config = dict(
    d_model=384,
    vocab_size=9418,
    norm_place='pre',
    qk_norm=False,
    init_std_up=0.0337,
    beta1=0.9,
    warmup_steps=532,
    decay_fraction=0.452,
)
MLP neurons of a small language model. Each row is named by its layer, matrix (down: output weights) and neuron, and shows model dimensions 128-255. Each number is 500 + 50 x the weight over its row's rms, rounded and kept within 0 to 999. Numbers have three digits each.
A block is one neuron, or neurons of one layer that tend to fire together. After each block is what it responds to, as a language model described it from the Wikipedia text at the highest values.

L10.down471:508560564463546508567520428522561466511501475497513508484434450502467410499446544460502560497504486555529486443463473473445494441513482482397447560444492526438520525516523426425443459499502467518460499510508528588500486562534495595600532475528414356536597502490476489473458448525532513479462502544564475492512581429528453524516517503504518572492474543536536529471656533515597522498492
L10.down662:455465524482521494490471457550509501499535460537501585424478508535489531499567470516618486494465494562561495510623396451582492493478448507539514518414481502501447513502611461498470468481440398568472560541496513467500487600457504493497532435453445379513592559404556522553496440565426466517525448520528561343504511478503585531535562512550466524500506446495556513489499622475470450473545
L10.down1140:581604517483560404484475460544497394497408453561545531521554573511533511573552562482494612435490536552500419479574419552454547463489512527491563609544527528435537588597475479512494483471565501406440505472528473492458362498461544466386449505412496521523516522404530519549505437446431449454549459471522565541539551485444552424562407521513491558463430545532456474550523471483454441517518
L10.down1374:433454522492457489566517494569562448493396480422547391535448469567447489508508460532448537557562505537448530602448560483523523426622443550525516628515470508435531525487481571546432502495463440528454577574396503469583517589502456530523551573509594413453601619482485540418511451474578488484506486531501454488486429455523454505542465554509550579508490414487492478474513563540524476465431
L10.down1477:533566566588565431612546585535556484488471456506467475487438509408480497575437487563431522439590483536482534500501514472472529419530504444427501476488574428469502479524451586465445456447485507406477480494635548499608509565536494553503460393419503513489503535419416487473550508475505547471405474523446469617540573581459448496539534412447504455456471461516490435481481415460481560609476
L10.down1531:551497471510563516564497467435526518513628521509484491398526423503526493454452417479455486548482543545479569516443499401519508491423494545496551471517517468474482476510543500554492439402472542474563473555395601509515541546413554525535556514610470546465442536494561534482527558455476547433534428514533508425493495419478530466540502513497537490572450496535560604521557400502475463477502
L10.down1548:464461463498506503556575509556463523527580453445416426508509448452536484529488565584474528503519538521538522491501448512534544569510539521503552499488479509494474461443502521415487509463449429596495546439418452516534530475538393492449504515547588514502527503562535584591450532486566536588436429495547485404517526409387454446534479509464605466483531442531548513428468501560533444500510
L10.down1611:460518435486535492605533465674475409453533535458646534498527423520557486591570423563503468523476465493548521474465583473543572527532438528460539485543455551500514538458487455510509489586481487477549426529521536507549554528477462499555491579590425466506528504613515437507489482474421544478512493372447462499457534560573437586466468501604508422488469574468573497399514398497571562509442
Responds to: Passive verbs and name fragments. Past participles after "was" or "is" in release and creation statements (released, created, announced, approved); also mid-word pieces inside names, often after a capital initial (Dig-by, Dow-ie, H.-F.).

L4.down215:532484468433558496541572488558483580414378528542491505423560478483466499555583554415464556462502531456440494481449434617507503438609473541516548450463532540532462428504523500399499493529484491423496511556468522526476544554475473487398503523462489500458482569483458526541548400454489504496411520477541519504487493502418588528564538544539546470554508509552565453323441488608431479420485
Responds to: Mixed name pieces and connectives. Fires on middle word pieces of rare names (Nel-ms, Per-era, Koov-ee), on "and" linking names or years, and on passive participles (released, listed).

L10.down126:442532537487481433414509476521505477483570518597555527512471471561478424412603536592502505496449546533461504518507433497524540426481586433497475534446572436508435462466467509531483607500494493510567503518535588641514516425531508545469532488528551550558446492502456446489554431540468496548544539503496450520516430464557519535522452451434556477533463600436543526486582447448493498552515
L10.down878:485502524479561454562501524430512579533644458505511515437564570467515546409538500498404436475462532513422430497466485528541526437419388526429513526487582470499530433542487441495553472509441529479479484607570598432468552493484474436430451535510468475543421562498451433472544541411518372504392518538574555524488499585414622482521494446438550532523565577620487484472469467520461433478533
L10.down1007:541494558501541426415502534541421466560543411393448553462438569466427555577568464559464495478540550473444552526408478467467473477498469507584523524568554452422272548584460404478414507487539419460506455501468547532470532517513533536458558520455504560560551535449548498429527504569528521479498385530507586475456480518489533560518422520473437605427404470416542429486523479495520544481515
L10.down1021:571562492440489451514461533543643511502511442464553546596583554493471502466453495566518457522537505453488477527491594423545520563505481466605518577465499445552412378499430537575461475578438411568539505536467485396485595424463493445507487458626584597466509468528463440483508524489433513457562487405531537609548467525435566521546527522536512439463431488544481493584509399488420451452399
L10.down1558:526570452451558533486615554549497474488551517407532488524418456403560479475515495502480516481499497471486556541426430494464499470495536596493458483481442527503560478615535499542570500429490510523574491533481473560409588426454516461482450421503476406474410564501444494451500594514493522474526541558468459425511498468511544507524442561478462476599373445489462561396454500518517491472530
L10.down1614:572528475421424509588573544429448508581449479475471461544469520497611605458462527464552449520459514517500568487476563551449390521583526467460415456528522489509449381447487486452506512470545476482460464509508583474543549429544500462523511462501492587496512514600484550530443498431519525495500487522587511391499497569489490437553477566514538506454490564552551478482527497536371496489500
L10.down1828:541546495531469435620502464490497490478484466413466511544594458530486604506473511499551505467443580563479534483516492556472493622628443545496493536603536483550488498520537491509508472501516570491427499469554484472400464442464542519477380548524574567572521566496483458491484421529528452572462481510619492444428538488402503465606534470367582483524450483479495486523561411538534415456572
L10.down1836:505558509510557562434551597481468475516480503495578482493567539484548496493502457507480524507562471557442404536434533469471471458498502439560385459443505458601500384537477522428444501551470387513485468615521533519582560465471561469451574494561543522538383492475462469514585596468453512419470494444570533526473581455454571548468431536483502524523403515484492484406474529409571473448456
Responds to: Word-start fragments after delimiters. Opening sub-word pieces of a split word right after an open parenthesis, quote, hyphen or prefix, such as trans-k(uban), un-st(able), (t)urned.

L3.down426:495509488468512610444508517470481613488461422502495486609473517520477403470541509432464421422474524468368458495507476627529557462474547481506452484520502650377592460522558560453492469462344523484458500484452487501505530520533519506416514515499451545473523507459565538522459319579479506517473476525463526506463524521472522495506493530497563483475499454507486522474568520519514540481495
L3.down431:456459439457497502569450419486528498490517507483513617507460543499502491512474508486479606471507421469532486552538537439500566507388460501485569471480525409537425532485616490522530488499472512501479511490466527503542491492567493551488491517528271478498583552510676506507460543505446480538506518486478512478521552507462475525454498544505548480502520554507501452571493510522500494563479
L3.down770:507456488504507472502456587520510643525501530492480598617474522422458490459456494622505390383520572591505473480520571512511536507452554479491511540521460481400451522529519444483498518468547517508516473552497495514527384535500505539440508462520371478483441470441545494527555481585507483504498505486469600509470418473568480518592499540500526516510486626516572535503538544499469472486500
L3.down1121:484502499534497504523454428466501571563530545535519558608490514556500454529551539468532406506350302526521513509522499492475644489502515517512512425507506500496491569511670501498521574426581445496598505466476488470505501508497546557456514486527488476541492485496648503520555507484442478465495527496590440518523514531487423503367463511510512414526517612510513513483517521522517529551487
L3.down1174:501523515492487508475506579490483622459513470510526536492447504495476501450521508589509480468440314536430500521513492504498620467440492516482513476486557508488461544500610471456510427466541446496486476493482498458513526487536554538515499481512388477583486534600518497498546498602487508417504506516504469512506490508531460468514508519441486365522480626485513523482466554528506523402499
L3.down1512:488485524458457493470436470487509472545501551500477490590571505456516561492460520540429540567444470479510517496507539606496500503526474486539514492511469485458402423498509514509503560516310498563568511476478550468481482431553600537551490526521484514519503490601476482479523453549502502381461499477528506474519539521518477526500489562504556603495536705491522535577484505475522508573509
L3.down1594:461511485469463517432502484529499655494440600503499503559500497528471504494480444510435365474461562418522517527513467366468575469497521511485524491529489545426485536501571541592477376513591462478512519454503483499491474469543420520447513522466453560575531495441420540523596432566472507496525496509566607497536531496369498511637527570516466629524519499383507592488555502511509569519496
L3.down1909:446475487472513562443472536486554572377443377526500575520510523479467482476509505436452432496463410472403520479467521482521523512516469470502493512524490561383430530584482513528496500525524503524512534512454519495509447502544498480441512482485425502494458530495690458459415503595520469441466492515719485491497553526471454520497501614508495609482528641470502535479520529482504512483486
Responds to: -ology word endings. The suffix "ology" completing field or subject names (Psychology, Philology, oncology, Anthology); more weakly, final pieces of surnames (Ovtcharov, Chowdhury) and academic-career words (scholarships, assistant, law).

L3.down542:473538514399528519496564409503540588461472439533544552472502523443518469479456539493515676568456313413466544497514488580492397479444494484480509473504541504631456525528483462548493555526325505479536507479495531431499507469557499509506505543506440506525405530512383494486467466537465529532483455516483513472548571481460468492411509465504442509496498512484495520505517529508527557461513
L3.down1232:494470505492494532531437504484480485476484525479506551560561523508495561531584491393498618574537253610504491479499487514459432469468446476486531512527518408501580537481539557492510483446350521527448505457482487441494515512553470462482487535521495499588597560399645477501499576609488511525460478476492474527501435476507507505421477505514412567491513652461508482472464521513508449521497
L3.down1460:528484533587520471434539488505501509500530570523506452528501490526501561506475583559488493483560242668459515494531493675470304523476493516493545500510530449509435525459544567541483537473537500447495491499491485530458525501512508536461521515468482545515485468548461514458591383580513520481507505462404491490467529515453541507405506495531551469521478455478495560562510461517530471454535
L3.down1644:541493529413451471492539463508520508431519446484470503496520494495476510486502506468540638519410527461597525500494528575513524523477491482482500465516524416500540498532611574533475438430573553530429486466506486519500466459493381483528469461463493509449493494456551506517534509550494469451471492520568488503538467508399541486311512548514532472510485535455513484429488472523452477587512
L3.down1788:540492508601502511430482436485496543468503569502488506581528495583517485496622536422468701510450343556412491513454432589527413485412502520472546495566530486553590492534620567450517531442462527519413509489505491462497550496557474486516514513509569526492419498525447497485475594594495483486502465506533461498516423511380582503336500469493563582544489537522522489513503491520491554532493
L3.down1841:534511461497506533519536520498486450451516553461497591416517491450491519482505448425558483548510210495457491506467517639504499506462531493496543491553538488534532534509457542474525517438385508447482508510493485514467570517491453459418502506527423484478516459484589513488498520486538475477485492517582451529561532519452534542534543467507462675475510613510540534360484484501526457513497
L3.down1848:501496454440520500378469337481522499478541527465531423591503497576514551502457495561475430474540423418336574494506447546503401458473485490476544526523497389464526527539709576419479465544433518493519492498514521479467530493583485461434477517545392537562484429451506495508431612426484516558509500482514511496478461531544537500318498491497455456517506496560553498508525522500549583473506
L3.down1875:509522481596473584604522482491461709481564518505512425510494496453526587495421458545524407418442549526436524489504537572477351484413502523512555486490489505595542523489464537434535579455405555549485530505448496495503513502599459499494521491528491490481478498500548501509538535620507535546505519494549567474487472487633513480459529493555446434479521582528483520514530457467534524434455
Responds to: Compound and name starts. Tokens beginning fixed names or compounds, like FA in FA Trophy, Highway, climate (change), number (of), plus mid-word fragments like ile, he.

L4.down10:503480476512481436482417515478575396455457512479519471454564572542491448587584440490489513496485547540481515615407520549463548573418456535547595539499412526567505469455426528459527502523525531437522470514523471479379494481435488434397467479478498480507472509499603517565613437507551437535528550540466516465432484500472491472517582493482658431513428484479539547633414444519485414555514
Responds to: Seats and word endings. Mainly the word seats in election tables or stadium capacity; also word-completing pieces like spe-aks, re-venue, inc-umbent in encyclopedic prose.